config = dict(
    num_hidden_layers=13,
    hidden_size=384,
    num_attention_heads=4,
    num_key_value_heads=4,
    head_dim=96,
    intermediate_size=1024,
    vocab_size=3944,
    hidden_act='geglu',
    norm='rmsnorm',
    norm_place='pre',
    norm_eps=1e-05,
    positions='rope',
    rope_theta=10000.0,
    rope_fraction=1.0,
    qk_norm=False,
    attn_scale=0.102,
    bias='none',
    tie_word_embeddings=True,
    parallel_block=False,
    init='normal',
    init_std_qkv=0.0426,
    init_std_o=0.0426,
    init_std_up=0.0426,
    init_std_down=0.0,
    optimizer='adam_variant',
    learning_rate=0.00071,
    beta1=0.9,
    weight_decay=0.1,
    lr_head=0.00783,
    max_grad_norm=2.0,
    warmup_steps=306,
    schedule='wsd',
    decay_fraction=0.824,
    decay_shape='linear',
    final_lr_fraction=0.0,
    batch_tokens=32768,
    max_seq_len=384,
    doc_mask=True,
    train_tokens=458200000,
    max_steps=13984,
    dataset='wikipedia_en',
)
MLP neurons of a small language model. Each row is named by its layer, matrix (gate and up: input weights) and neuron, and shows model dimensions 96-223. Each number is 50 + 15 x the weight over its row's rms, rounded and kept within 0 to 99. A neuron's up and down rows have the sign that makes its largest values positive.
Before each neuron's rows, "fires after" lists the tokens most often just before its 100 highest values on Wikipedia text that the model never trained on.

fires after: " R", "on", " P", "it", " p", "red"
L2.gate488:77 51 36 28 32 64 35 55 50 50 56 42 46 45 40 60 65 53 91 36 43 31 62 33 78 53 49 33 56 47 45 73 46 27 51 32 43 78 53 46 31 46 74 70 38 84 68 38 36 54 48 41 35 72 56 38 50 49 56 39 36 64 39 38 60 48 64 56 54 67 57 67 34 69 36 74 30 86 39 63 49 51 29 46 68 47 45 58 51 37 58 49 33 47 47 70 63 50 44 67 37 43 54 27 66 70 57 68 43 70 36 64 54 54 34 88 45 74 75 58 70 69 43 51 65 41 46 24
L2.up488:57 34 70 54 48 47 73 34 59 58 59 79 49 37 62 62 58 66 58 42 64 32 57 29 36 49 45 51 38 68 54 50 27 51 44 44 52 46 38 58 45 71 50 29 38 69 42 53 56 81 70 62 49 64 69 43 57 38 49 76 39 50 27 46 45 44 35 76 66 31 23 54 79 60 57 43 53 46 09 20 61 85 73 62 46 55 50 48 45 65 34 50 38 26 59 46 51 77 71 38 48 20 41 62 53 59 62 75 69 25 42 43 34 53 68 71 52 58 55 38 14 42 71 42 52 57 49 33

fires after: " St", " br", "-", ":"
L4.gate707:53 40 64 48 43 32 51 54 80 50 37 50 56 61 65 55 47 20 57 30 29 52 49 31 66 36 37 46 74 22 51 58 42 49 73 40 26 62 18 52 46 69 36 44 37 64 38 32 55 31 22 21 56 62 15 34 45 65 55 52 48 60 23 30 38 69 77 71 43 38 55 27 46 48 51 54 50 52 26 31 60 67 39 53 79 37 49 53 65 65 70 65 42 64 33 32 58 24 38 44 46 61 76 35 51 46 69 43 53 45 50 47 60 63 41 53 67 40 49 54 38 28 54 54 90 40 41 65
L4.up707:29 40 56 60 46 62 54 37 57 62 48 37 40 65 59 59 32 52 56 62 29 71 51 28 62 57 41 52 57 45 59 49 44 62 31 30 43 53 28 56 63 77 37 39 29 66 42 50 69 17 39 24 23 47 32 45 58 63 49 63 27 53 34 35 41 37 73 35 48 55 46 57 55 66 63 70 64 57 27 47 58 45 48 46 41 48 17 53 61 49 56 55 10 79 50 27 53 27 29 45 48 30 62 57 58 56 45 16 39 23 58 34 51 67 72 37 61 40 55 54 34 32 56 52 59 45 35 54

fires after: " J", " j", " r", " R", " b", " E"
L6.gate64:66 41 22 62 49 71 44 08 55 28 24 48 29 65 62 32 49 40 42 40 50 38 57 51 30 45 51 36 55 44 68 41 40 47 44 35 43 50 27 80 46 41 33 64 56 32 12 26 05 28 28 48 84 65 96 39 62 57 46 55 58 45 44 51 59 64 50 54 67 65 36 45 49 60 66 63 28 56 45 35 53 72 45 55 27 51 52 66 78 58 44 33 52 28 56 54 32 61 42 37 35 11 55 44 18 65 55 70 51 49 56 68 55 44 42 52 48 38 50 62 52 52 28 62 40 50 69 50
L6.up64:61 38 76 37 57 54 43 65 52 55 53 32 41 18 44 55 56 45 58 59 32 43 39 73 61 42 38 42 23 53 58 60 55 28 31 21 58 51 25 87 57 48 51 57 73 50 72 54 43 50 34 41 43 66 57 52 44 69 60 42 46 28 51 67 53 44 67 64 42 43 41 46 74 35 22 64 50 45 57 40 60 57 42 34 69 71 37 65 73 69 28 51 36 33 56 51 61 51 22 45 32 45 50 30 45 32 31 48 52 41 34 66 50 39 29 60 50 54 59 51 53 59 69 18 66 76 40 56

fires after: " ", " r", " prov"
L8.gate479:62 52 35 19 40 61 23 55 30 41 41 38 31 29 12 38 31 31 32 65 60 65 60 67 45 29 58 35 32 45 57 47 24 96 45 46 64 59 73 66 39 46 63 66 56 50 81 64 49 36 70 32 25 39 60 81 60 49 67 48 61 67 67 53 56 53 56 72 62 51 76 70 65 62 62 37 58 50 77 44 76 56 71 49 42 67 81 26 62 70 46 17 30 55 63 48 39 60 68 77 40 52 30 16 70 50 33 62 38 56 52 42 45 41 25 55 36 39 56 54 47 52 60 38 65 71 30 55
L8.up479:61 63 24 61 44 45 42 14 47 53 57 73 43 45 36 69 76 78 41 62 64 84 58 56 70 66 49 67 38 54 63 31 76 93 76 58 41 41 07 37 44 63 14 44 44 46 59 39 77 68 29 34 19 48 29 46 45 48 40 39 54 54 56 43 47 85 64 32 54 42 38 57 64 32 71 52 38 23 56 41 76 16 41 72 72 26 55 25 62 19 51 54 28 52 66 28 56 33 48 48 62 34 86 46 63 50 44 70 51 63 54 63 30 54 57 59 63 65 52 44 55 46 47 45 69 53 50 26

fires after: " A", " N", "A", " I", " an", " G"
L6.gate350:54 46 67 55 52 54 58 44 14 48 36 56 59 49 57 30 42 47 30 39 65 62 64 46 34 30 60 59 46 41 46 58 55 50 61 57 54 54 52 72 30 54 67 43 43 60 46 50 31 61 72 53 47 25 53 47 41 63 42 48 70 43 30 43 61 27 31 36 43 29 39 48 47 48 53 42 54 55 54 77 42 46 38 78 35 33 55 48 01 64 46 57 42 43 41 53 57 38 83 36 46 29 54 49 26 37 37 74 40 38 58 53 45 53 95 55 41 35 55 75 76 40 28 36 71 80 74 59
L6.up350:64 63 57 49 36 23 59 71 62 38 38 57 53 53 64 53 26 51 39 54 47 39 34 38 57 57 50 53 55 36 63 54 59 73 61 45 46 64 46 31 54 41 44 42 51 53 47 27 77 66 31 49 74 65 54 60 53 45 41 56 38 45 35 55 35 35 62 52 43 19 60 46 44 61 46 53 57 50 42 37 66 30 36 43 56 55 48 45 41 46 42 58 58 53 44 54 58 49 69 49 43 65 15 42 55 43 37 37 56 41 55 53 54 58 50 41 64 18 31 56 43 52 46 52 46 48 60 27

fires after: " (", " \"", "==", " Phil", " U", "P"
L2.gate1011:53 70 74 29 57 42 09 53 55 55 41 47 67 31 42 54 72 66 69 34 40 63 48 66 67 29 72 59 45 33 71 52 51 38 67 55 27 49 42 70 74 24 73 55 37 60 42 54 43 59 38 67 50 47 52 38 61 43 46 65 33 58 58 53 28 62 46 47 28 34 38 68 72 56 55 40 70 44 77 35 23 10 60 49 79 49 57 51 13 58 78 38 64 41 51 12 42 40 63 60 56 66 78 62 57 44 52 62 49 46 31 39 54 47 28 55 42 52 51 60 56 61 50 21 41 49 25 75
L2.up1011:72 33 41 50 64 49 37 37 52 43 66 79 24 34 37 55 33 43 57 47 47 05 36 77 20 46 65 51 59 57 65 53 74 68 44 55 55 57 53 20 31 27 46 64 32 39 34 74 57 59 32 54 45 60 46 43 85 34 56 27 69 47 49 51 25 34 44 48 26 46 26 56 64 33 99 39 53 44 35 48 63 63 51 64 53 60 46 50 55 59 35 45 43 39 61 49 36 49 60 71 84 48 88 34 64 48 56 63 70 54 67 24 41 43 56 79 46 84 34 35 33 30 59 71 47 50 38 58

fires after: " G", ".", "math", " ", "y", "ig"
L7.gate639:53 55 40 63 57 58 56 59 23 35 68 40 34 17 53 53 57 20 35 47 42 63 20 35 26 64 22 64 34 58 23 30 50 56 32 58 25 57 45 60 55 56 43 31 34 41 50 59 77 62 68 55 26 69 36 44 27 32 43 50 48 39 55 61 54 42 38 68 72 49 53 47 49 61 25 61 49 56 57 59 56 69 36 49 45 34 45 49 32 65 47 44 42 79 59 53 45 69 38 33 15 46 57 36 40 76 47 59 40 71 63 68 56 48 60 57 60 35 35 54 51 76 51 42 66 28 68 55
L7.up639:27 57 45 51 46 34 80 47 71 71 44 32 53 62 69 97 45 36 34 36 49 89 49 48 48 63 14 38 48 56 63 40 62 41 52 59 58 13 28 71 43 46 34 64 32 47 58 73 71 82 64 42 59 25 50 31 75 36 61 36 54 42 53 44 60 43 50 51 68 46 46 59 33 77 53 54 52 38 37 41 35 42 49 56 29 70 47 50 60 48 39 67 34 64 48 68 57 25 70 62 29 38 36 44 52 64 46 48 58 53 65 35 36 72 34 56 60 49 58 20 31 62 35 56 69 48 16 43

fires after: " K", " J", " N", " v", " equ", " D"
L2.gate880:48 33 39 47 46 67 44 66 52 52 26 62 43 23 82 59 66 47 46 59 52 59 56 62 77 64 61 56 53 51 61 54 50 51 32 56 37 06 50 54 35 58 65 52 63 46 59 70 37 22 63 70 77 83 59 39 45 40 48 34 43 46 58 60 55 48 48 54 57 43 44 20 62 51 60 59 51 47 60 46 70 36 44 84 50 32 59 43 35 64 49 44 61 46 76 25 32 66 41 70 34 54 49 75 14 39 69 37 70 55 72 56 34 24 56 48 50 61 41 63 47 35 57 85 54 36 32 34
L2.up880:49 30 57 58 38 45 48 33 67 93 52 50 46 56 49 53 31 61 53 69 61 37 55 40 51 31 70 80 48 29 69 51 36 42 60 61 58 55 42 48 71 69 51 46 51 43 50 68 46 30 49 54 60 33 54 61 64 56 59 42 30 50 49 75 32 73 58 46 42 34 54 32 60 74 72 47 37 52 34 28 73 56 43 42 58 63 44 48 27 70 55 49 61 49 69 21 38 78 33 48 49 58 31 57 14 77 92 68 74 18 77 49 40 35 63 45 50 62 25 55 31 41 22 84 48 47 65 42

fires after: " ", " and", " as", " was", " by", " he"
L10.gate892:54 53 47 62 69 58 45 33 36 41 60 68 54 57 40 53 53 34 45 65 00 44 32 34 60 33 69 75 25 60 54 59 67 38 57 50 50 55 47 40 44 62 52 80 35 29 71 52 41 29 38 32 45 66 48 37 62 25 66 29 46 21 63 34 61 56 38 65 43 58 24 31 55 20 54 44 70 64 56 41 44 53 36 52 63 49 47 57 45 53 50 54 75 16 30 28 41 17 75 65 44 43 58 48 45 51 55 57 48 54 60 58 67 59 48 57 54 66 27 55 60 46 53 43 61 63 28 61
L10.up892:50 34 59 59 42 32 66 51 61 51 60 48 50 63 43 39 63 51 26 49 13 51 54 50 48 51 41 30 53 63 37 52 57 54 48 64 54 74 55 09 41 24 24 46 62 27 46 36 48 38 37 29 39 56 27 58 38 45 47 58 93 48 73 55 24 60 50 52 66 61 08 44 52 29 47 55 42 37 51 65 50 66 67 43 54 57 48 39 21 44 57 27 31 79 59 55 28 38 49 25 39 66 30 59 57 54 90 45 27 40 81 44 59 28 28 65 50 44 47 69 50 42 29 53 45 79 54 54

fires after: " |", "197", "199", "183"
L7.gate437:68 50 48 37 66 49 38 41 29 24 38 55 30 56 59 46 65 26 63 49 48 35 71 39 57 37 57 57 55 45 76 57 54 66 44 23 38 73 40 48 85 47 36 47 64 53 44 30 52 48 42 37 78 55 25 42 50 61 37 45 35 47 39 40 57 53 50 33 59 42 50 58 64 21 22 34 55 59 56 37 39 57 89 56 78 38 61 63 42 51 34 60 47 82 70 53 41 59 93 52 40 50 54 64 52 47 27 60 73 34 58 57 62 51 28 44 88 56 60 31 52 60 68 43 64 63 66 41
L7.up437:24 50 67 28 46 48 70 06 70 55 43 67 46 71 27 43 62 21 42 35 18 25 71 34 53 54 44 52 29 36 55 55 27 37 57 47 54 57 41 54 74 33 41 42 72 48 62 10 36 40 24 59 49 60 53 40 50 70 64 41 69 25 54 62 32 55 43 63 82 52 61 37 61 60 11 36 62 27 30 37 55 36 25 49 72 42 67 85 30 65 45 57 63 46 59 38 63 55 49 54 50 56 66 46 40 38 35 59 71 66 67 50 44 24 37 68 32 56 70 62 37 38 46 48 42 49 50 28

fires after: " B", " f", " I", " F", " b"
L4.gate318:27 45 42 43 69 67 59 55 09 62 79 42 71 66 66 35 45 47 39 55 52 55 56 51 58 56 40 56 92 49 60 31 48 37 81 51 71 35 57 61 75 43 57 26 46 74 75 44 37 51 53 73 56 37 69 38 57 62 55 28 41 32 58 32 42 64 69 62 54 48 61 38 36 64 64 32 64 70 58 57 44 43 53 43 58 54 44 56 57 38 55 72 53 25 62 49 63 61 43 26 43 35 45 60 37 57 64 64 93 66 50 53 41 36 61 61 49 44 42 44 77 71 32 39 51 67 63 59
L4.up318:51 50 48 65 63 56 51 55 46 54 53 35 51 41 54 45 50 51 29 44 68 42 74 63 65 55 62 23 47 62 35 50 38 55 33 71 63 59 54 29 42 40 48 55 53 62 46 76 49 30 43 32 49 29 28 43 85 54 46 24 34 45 37 52 51 46 74 85 29 86 38 34 62 51 13 77 15 52 68 53 65 55 62 50 74 29 56 60 67 82 56 38 41 62 25 47 55 59 43 51 40 53 24 55 52 59 42 46 40 39 65 56 48 68 30 36 57 44 38 46 43 66 56 52 60 39 56 50

fires after: " J", " Ch", " P", " R", " cap", " ch"
L2.gate276:55 60 25 49 38 45 12 45 74 43 50 56 34 39 63 73 49 61 26 24 27 67 55 52 53 47 78 43 25 57 62 71 54 51 41 33 42 41 36 72 51 52 67 39 42 59 44 54 66 44 54 39 53 65 66 38 60 47 69 37 49 52 80 20 37 57 45 85 61 47 37 55 50 64 30 53 36 58 33 51 73 68 50 73 47 54 62 47 39 57 44 44 60 36 64 57 59 47 39 78 61 35 47 62 47 49 50 24 63 44 40 64 36 35 43 30 83 40 56 54 49 46 46 59 18 40 48 61
L2.up276:62 24 45 60 34 55 32 68 37 58 57 59 10 69 51 70 74 59 79 81 55 61 39 36 46 37 58 47 45 56 34 30 53 27 39 46 34 36 41 38 42 45 67 57 48 47 40 32 38 52 46 59 69 63 73 41 71 50 51 44 62 43 52 45 49 63 49 65 32 39 38 45 53 78 59 72 70 26 05 12 52 36 69 67 52 54 47 72 36 65 35 46 59 39 46 76 57 31 09 50 48 47 57 69 51 53 50 45 65 63 73 81 26 43 61 46 50 32 58 64 21 62 50 41 54 71 52 48

fires after: " R", " T", " J", " Y", "T", " M"
L4.gate858:52 48 37 39 40 77 57 49 54 76 66 57 68 53 52 54 41 36 63 27 27 49 30 46 55 62 56 67 50 50 58 32 28 62 78 30 33 51 35 40 48 65 33 46 42 76 37 32 26 35 55 39 83 66 49 45 54 58 58 37 45 58 63 35 42 70 40 43 39 44 10 54 52 59 29 39 41 55 36 75 54 42 31 57 47 56 49 38 52 63 29 55 48 52 62 35 56 43 47 24 58 64 75 31 66 49 50 46 64 53 49 28 35 43 47 52 39 22 33 42 58 52 45 73 58 24 61 38
L4.up858:42 35 43 80 49 52 37 32 62 34 49 51 42 59 30 50 42 36 54 45 71 35 58 50 67 41 55 55 45 36 66 45 12 60 41 83 39 80 66 36 59 33 78 53 11 35 45 64 51 73 25 51 62 44 38 45 37 38 45 67 49 44 31 65 44 37 38 72 34 63 60 32 63 71 49 76 49 61 37 54 83 37 78 60 30 63 18 42 28 67 37 56 38 60 31 51 47 32 48 30 30 60 66 50 53 51 32 13 72 34 67 79 47 30 29 48 39 29 31 58 26 26 66 59 63 71 70 37

fires after: " p", " t", " f", "ick", " j", "P"
L2.gate216:60 55 46 24 53 35 45 62 40 50 61 45 55 34 69 47 23 36 52 45 31 73 26 65 65 34 59 28 50 47 38 47 61 65 30 46 34 70 24 45 50 33 48 59 44 57 72 33 50 49 41 37 66 37 70 46 54 64 52 19 42 66 49 30 40 39 57 62 37 61 58 71 73 58 56 75 64 81 67 54 54 48 56 50 52 65 45 47 52 44 38 54 39 37 59 55 53 90 46 74 42 57 38 36 38 28 63 35 73 58 48 42 65 54 39 47 58 71 48 35 30 24 53 54 47 58 30 45
L2.up216:52 40 72 35 46 76 37 77 54 54 61 63 50 37 52 54 56 52 71 29 43 43 58 65 51 61 43 15 70 52 43 56 30 56 20 71 78 39 72 57 70 67 60 49 24 10 35 36 30 73 24 39 63 32 31 64 64 66 30 69 74 39 36 36 51 35 69 93 63 37 27 50 62 40 48 52 74 50 63 51 43 77 56 57 49 34 43 28 56 55 59 41 34 51 54 39 73 74 43 65 32 47 47 66 31 55 61 53 48 35 32 35 70 63 31 55 50 50 25 44 45 54 33 50 47 40 23 56

fires after: " ", "on", " P", "ur", " ref", " Rep"
L6.gate66:38 76 38 64 46 58 21 64 85 52 47 47 53 53 57 33 22 41 39 45 57 44 37 51 48 64 57 47 71 47 31 23 58 35 44 66 46 39 48 41 59 26 76 48 44 31 32 41 60 11 74 34 72 73 60 46 59 48 77 73 49 67 68 34 21 64 60 80 63 55 38 51 53 61 48 66 53 70 35 44 62 44 67 54 61 55 73 59 66 49 50 56 11 61 75 76 59 53 74 72 50 57 48 95 66 48 52 50 29 53 28 35 65 73 50 57 55 48 33 53 31 66 59 28 47 45 34 40
L6.up66:86 33 45 21 76 62 73 57 53 45 43 48 39 40 51 56 55 59 63 47 69 45 62 67 29 48 55 40 39 30 36 47 47 72 51 65 59 44 40 51 34 49 53 52 87 83 62 54 63 56 62 47 33 50 57 67 47 44 79 53 64 62 63 33 58 42 64 20 42 56 56 25 52 54 44 43 44 57 66 39 97 51 67 46 30 34 33 36 40 26 77 35 54 36 31 58 68 83 31 24 82 56 40 57 74 54 55 47 43 33 44 45 29 46 48 43 64 50 46 75 47 49 63 71 33 45 66 51

fires after: " |", " N", "|", " s", " Un", "l"
L6.gate671:25 68 32 33 49 22 48 51 40 43 32 66 55 53 59 54 31 56 42 25 55 63 43 54 57 61 44 64 36 56 62 48 39 46 28 28 11 56 62 48 54 62 62 72 52 31 41 45 72 77 45 64 43 65 43 70 49 31 42 38 63 75 40 43 36 70 80 40 58 48 48 27 28 54 26 62 64 43 35 52 82 48 43 59 67 27 21 51 44 44 44 43 10 53 55 57 44 38 50 41 45 63 30 49 64 45 56 60 24 48 51 57 40 27 61 48 37 37 76 53 57 45 40 55 95 32 34 38
L6.up671:55 39 48 47 60 69 69 59 38 65 40 72 61 56 51 27 42 59 47 42 52 48 56 66 32 52 44 23 63 42 48 57 49 41 46 49 66 32 49 25 51 51 53 60 40 49 46 44 44 47 43 59 58 52 53 62 57 43 66 65 56 73 23 40 48 38 79 37 36 39 20 39 44 58 61 27 42 52 36 59 23 50 57 43 43 00 29 55 53 34 44 57 43 47 66 47 49 25 75 68 47 38 50 46 55 65 33 45 30 47 77 65 56 52 65 66 33 76 46 52 52 22 42 53 54 55 51 34

fires after: " B", " b", " C", " t", " p", " A"
L2.gate606:64 52 34 57 47 54 41 22 49 63 50 23 52 38 57 52 44 68 41 57 35 53 36 41 38 31 45 41 29 55 84 64 56 46 35 40 66 51 51 69 78 60 55 40 36 53 75 46 41 74 38 53 68 48 76 20 10 58 60 54 51 77 71 42 55 60 52 54 52 56 74 22 34 65 76 60 53 52 52 53 67 63 74 50 45 31 49 40 53 71 41 35 55 38 69 48 55 60 59 27 50 69 45 23 42 63 54 66 78 38 50 49 57 78 36 28 36 41 60 50 38 45 47 39 37 29 50 82
L2.up606:67 56 80 66 74 64 35 54 47 10 35 40 74 52 52 54 58 54 26 60 52 52 43 40 58 48 42 44 26 39 35 70 39 42 13 73 63 65 44 66 93 55 68 59 46 32 76 45 27 43 30 56 41 31 59 25 52 19 45 43 30 59 57 32 62 61 51 47 37 49 55 51 48 75 43 40 61 67 55 33 56 57 23 46 82 38 41 61 67 69 76 33 51 57 25 43 39 50 51 58 62 51 43 27 30 37 65 45 55 44 60 43 55 70 63 65 33 19 41 28 44 46 47 44 54 25 43 51

fires after: " ", " |", "-"
L10.gate58:35 76 62 39 27 27 17 33 66 57 73 62 85 41 38 43 35 55 61 64 64 50 50 41 60 35 58 32 49 48 68 77 68 27 29 46 49 66 12 27 76 53 50 54 48 44 57 35 57 38 44 68 74 33 52 65 30 57 48 38 43 60 73 33 70 64 73 67 48 30 61 43 70 65 53 33 64 54 36 40 39 72 44 66 67 15 82 30 72 48 64 85 14 25 51 42 54 27 54 64 38 36 54 43 66 54 61 59 66 45 42 55 39 49 37 65 61 57 40 59 64 53 61 50 41 40 46 71
L10.up58:43 48 63 38 54 46 63 45 58 63 62 40 41 59 50 74 52 14 29 66 40 29 55 59 46 57 46 50 47 56 52 58 41 53 55 69 63 60 59 32 51 80 40 64 52 32 48 42 58 66 43 50 12 46 51 28 25 73 46 61 54 30 75 26 73 31 54 71 46 41 33 67 32 42 51 50 81 35 63 57 63 43 41 49 52 66 32 47 46 61 62 50 83 72 27 33 59 60 44 80 41 71 38 79 86 56 48 76 32 38 90 48 63 57 21 00 61 42 53 36 51 44 42 58 43 40 47 39

fires after: " ", "–", " ("
L10.gate201:67 44 62 44 50 79 65 29 46 47 61 67 47 41 31 46 34 30 60 32 37 79 82 47 57 55 61 34 64 50 71 66 58 43 66 44 31 66 70 52 76 65 77 36 55 48 58 48 56 54 66 47 53 50 33 76 38 47 50 30 94 70 50 41 50 38 71 47 49 43 57 64 45 63 44 65 56 70 44 34 42 57 21 39 52 27 56 56 71 59 60 31 46 55 80 46 60 59 63 62 66 45 36 54 42 57 38 36 42 30 34 47 40 46 42 67 38 41 57 53 43 35 60 56 52 41 39 54
L10.up201:99 61 17 56 71 71 39 56 44 47 32 34 49 53 40 45 61 41 40 54 52 18 37 29 43 31 60 40 42 51 65 23 52 51 11 72 75 51 51 54 45 31 64 55 61 53 64 56 65 28 68 40 52 48 45 37 58 58 53 41 52 62 50 50 60 54 37 44 16 60 43 61 31 73 65 41 29 10 63 66 68 19 75 59 42 58 49 53 76 32 00 58 51 50 43 62 36 53 62 50 57 46 35 56 45 67 49 39 57 50 52 52 42 71 37 77 51 52 34 37 40 58 46 46 74 47 52 33

fires after: " ", " (", "–", "−", ".", "y"
L10.gate528:72 70 33 31 51 47 66 65 47 50 34 34 26 44 58 62 70 50 25 34 24 54 41 19 42 50 60 67 39 67 58 42 52 23 54 23 39 45 51 56 58 54 42 59 57 25 61 39 20 31 24 46 52 45 32 53 21 50 39 49 41 48 60 33 61 64 21 58 33 56 55 28 23 73 48 45 59 47 38 52 28 24 32 54 44 38 44 53 42 48 63 59 28 33 81 21 50 49 45 57 41 41 56 53 31 40 82 67 32 35 63 56 58 31 50 72 42 75 50 52 43 39 59 60 64 46 59 48
L10.up528:34 54 56 37 64 48 30 30 52 72 65 61 45 61 58 53 68 33 53 31 25 35 41 40 27 60 23 53 67 49 70 52 67 44 56 79 50 24 66 50 25 28 35 56 63 68 46 13 48 47 53 65 35 42 65 76 62 48 62 75 48 46 58 81 49 21 50 62 42 39 50 51 45 75 53 37 43 29 69 52 64 46 28 44 44 58 53 55 31 37 53 66 59 65 63 65 60 56 52 59 51 65 60 61 59 45 36 61 55 53 62 34 42 85 48 42 43 34 45 21 36 75 51 51 60 41 33 35

fires after: " ", "er", " G", " Ad", "ust", " I"
L7.gate554:76 40 86 51 23 70 92 47 35 43 34 57 53 55 52 49 44 53 54 59 54 62 83 49 62 61 72 62 19 58 42 36 45 13 57 57 61 55 53 28 71 52 64 39 47 66 49 68 77 25 48 38 60 39 59 49 54 48 60 29 52 36 34 58 76 62 58 52 28 34 40 68 50 64 50 40 75 43 52 32 59 42 49 47 65 52 52 64 48 49 51 47 49 57 42 99 25 48 59 62 53 55 56 26 63 29 73 43 42 34 37 54 59 45 39 63 73 55 52 35 55 61 51 51 47 43 47 48
L7.up554:72 48 36 60 57 60 77 52 30 31 52 51 30 48 30 63 49 45 53 80 32 32 54 79 62 70 44 56 55 68 53 63 61 32 37 19 29 48 90 43 69 35 29 59 57 33 62 31 58 44 64 44 59 42 64 32 47 37 66 36 28 68 54 67 45 51 47 33 29 45 44 67 27 32 59 48 26 53 27 58 58 56 36 71 71 51 59 34 52 60 40 27 43 35 33 89 33 50 42 48 40 54 73 30 46 55 59 73 57 55 72 28 53 22 44 53 54 66 54 69 21 61 58 48 75 68 37 41

fires after: " the", " |", " N", ";"
L8.gate333:58 40 39 53 56 35 21 58 64 50 65 52 36 36 33 35 71 44 73 29 47 43 46 51 66 46 54 62 53 58 72 59 21 34 57 55 58 84 56 76 53 83 60 69 60 41 33 39 37 58 30 40 74 34 76 67 54 59 47 31 47 78 51 49 28 69 40 43 70 41 41 47 81 43 42 43 52 56 71 23 46 67 38 44 56 57 30 28 46 39 51 28 47 47 12 45 32 62 56 58 10 54 56 50 38 52 53 77 55 42 61 38 42 74 53 73 50 60 72 48 37 51 61 48 52 39 61 28
L8.up333:54 17 54 30 85 44 23 61 38 36 36 72 32 77 41 71 40 55 52 44 65 47 49 27 44 50 52 21 37 61 67 71 35 56 59 45 73 13 48 31 43 38 30 47 48 51 60 11 58 63 59 56 64 46 51 42 71 48 28 45 59 62 43 39 08 42 71 55 89 28 29 72 50 39 35 55 53 57 77 42 29 58 77 25 59 65 44 60 51 44 48 52 24 51 41 40 25 66 42 68 48 60 30 47 79 43 33 85 34 57 82 40 46 47 63 71 71 79 67 75 46 56 57 53 59 36 46 21

fires after: " S", " s", ".", " Alex", " the", " comm"
L2.gate1001:76 38 63 42 70 66 69 24 55 56 65 72 55 58 59 54 40 23 65 71 39 23 48 21 73 38 58 62 70 41 68 50 61 47 34 43 56 61 26 53 42 45 62 61 35 29 47 40 53 58 58 88 42 59 20 89 66 48 64 65 42 64 38 61 26 26 72 27 52 36 62 43 48 30 36 58 27 48 48 55 39 44 68 71 46 52 40 78 47 39 61 55 71 56 59 38 51 83 49 63 45 47 30 65 62 72 60 69 36 24 29 74 24 57 56 57 37 45 40 32 58 79 45 46 25 56 55 41
L2.up1001:73 35 31 38 57 67 45 21 27 63 88 48 25 48 46 25 43 47 33 42 72 75 46 51 35 99 41 47 48 69 60 40 41 30 69 59 57 44 50 57 66 55 27 36 61 70 37 51 43 23 46 59 51 29 66 70 18 72 38 31 32 60 86 44 21 45 65 64 83 66 63 67 43 51 55 66 50 27 54 29 43 44 35 38 59 75 87 49 40 61 55 33 66 39 77 83 36 61 44 40 59 45 49 41 46 59 55 60 54 34 68 67 45 46 62 49 50 27 46 57 58 41 69 78 45 63 60 30

fires after: " N", " |\n\n", " n", "\n\n", "if", " S"
L2.gate50:28 49 76 34 70 77 59 34 74 41 40 55 47 20 50 65 59 10 45 62 57 61 48 53 55 55 51 36 43 41 71 52 59 73 70 42 38 80 65 56 28 59 60 53 57 42 41 60 61 59 56 37 57 49 26 56 46 59 53 36 67 35 55 52 23 52 62 57 70 61 28 58 57 70 27 47 52 45 41 38 59 75 58 90 58 52 28 46 42 48 61 68 35 51 64 30 30 54 40 66 25 66 43 17 53 27 61 59 36 72 60 40 53 58 36 68 32 46 30 41 40 17 48 50 41 63 70 28
L2.up50:29 49 74 22 48 46 61 45 51 76 65 50 99 42 54 75 13 43 41 52 73 36 85 60 52 49 84 97 78 41 41 49 71 55 49 38 47 51 71 61 40 44 48 57 37 43 43 54 54 79 41 61 36 11 51 81 58 49 25 53 47 48 39 59 28 67 31 48 64 67 28 58 63 58 80 48 78 20 37 41 38 61 58 80 59 33 39 36 62 76 33 62 18 58 53 45 76 47 44 57 30 36 50 39 44 64 49 65 69 41 63 55 32 38 40 36 37 39 64 50 34 62 30 60 52 45 45 54

fires after: " (", "C", "A", "I", "S", "M"
L10.gate15:62 34 39 59 49 33 53 46 35 67 52 69 48 53 50 41 41 66 55 50 47 43 58 53 61 67 20 57 65 49 59 75 50 47 74 28 39 29 50 28 23 48 59 48 53 48 67 44 45 29 35 44 52 74 36 17 55 50 41 36 62 60 57 43 34 28 55 64 34 46 63 46 47 50 35 82 31 42 53 51 49 60 31 40 51 48 59 60 64 55 57 79 66 63 48 31 59 60 36 57 52 42 20 28 60 49 53 27 48 34 40 62 54 39 71 54 36 31 40 61 55 88 46 71 09 64 34 63
L10.up15:63 74 59 27 38 59 43 46 56 43 62 38 17 46 60 50 09 31 50 76 54 69 40 80 28 24 45 63 57 46 34 47 35 57 25 47 51 48 31 26 50 63 53 72 33 66 47 54 66 55 62 53 16 46 29 53 46 50 59 42 71 71 47 54 51 83 52 49 39 40 50 53 54 42 41 46 50 75 55 49 21 57 45 39 65 52 43 53 44 44 21 37 19 37 25 45 59 51 63 45 61 56 40 66 68 70 52 59 43 64 33 54 42 77 53 62 39 52 53 58 42 53 36 49 57 48 88 44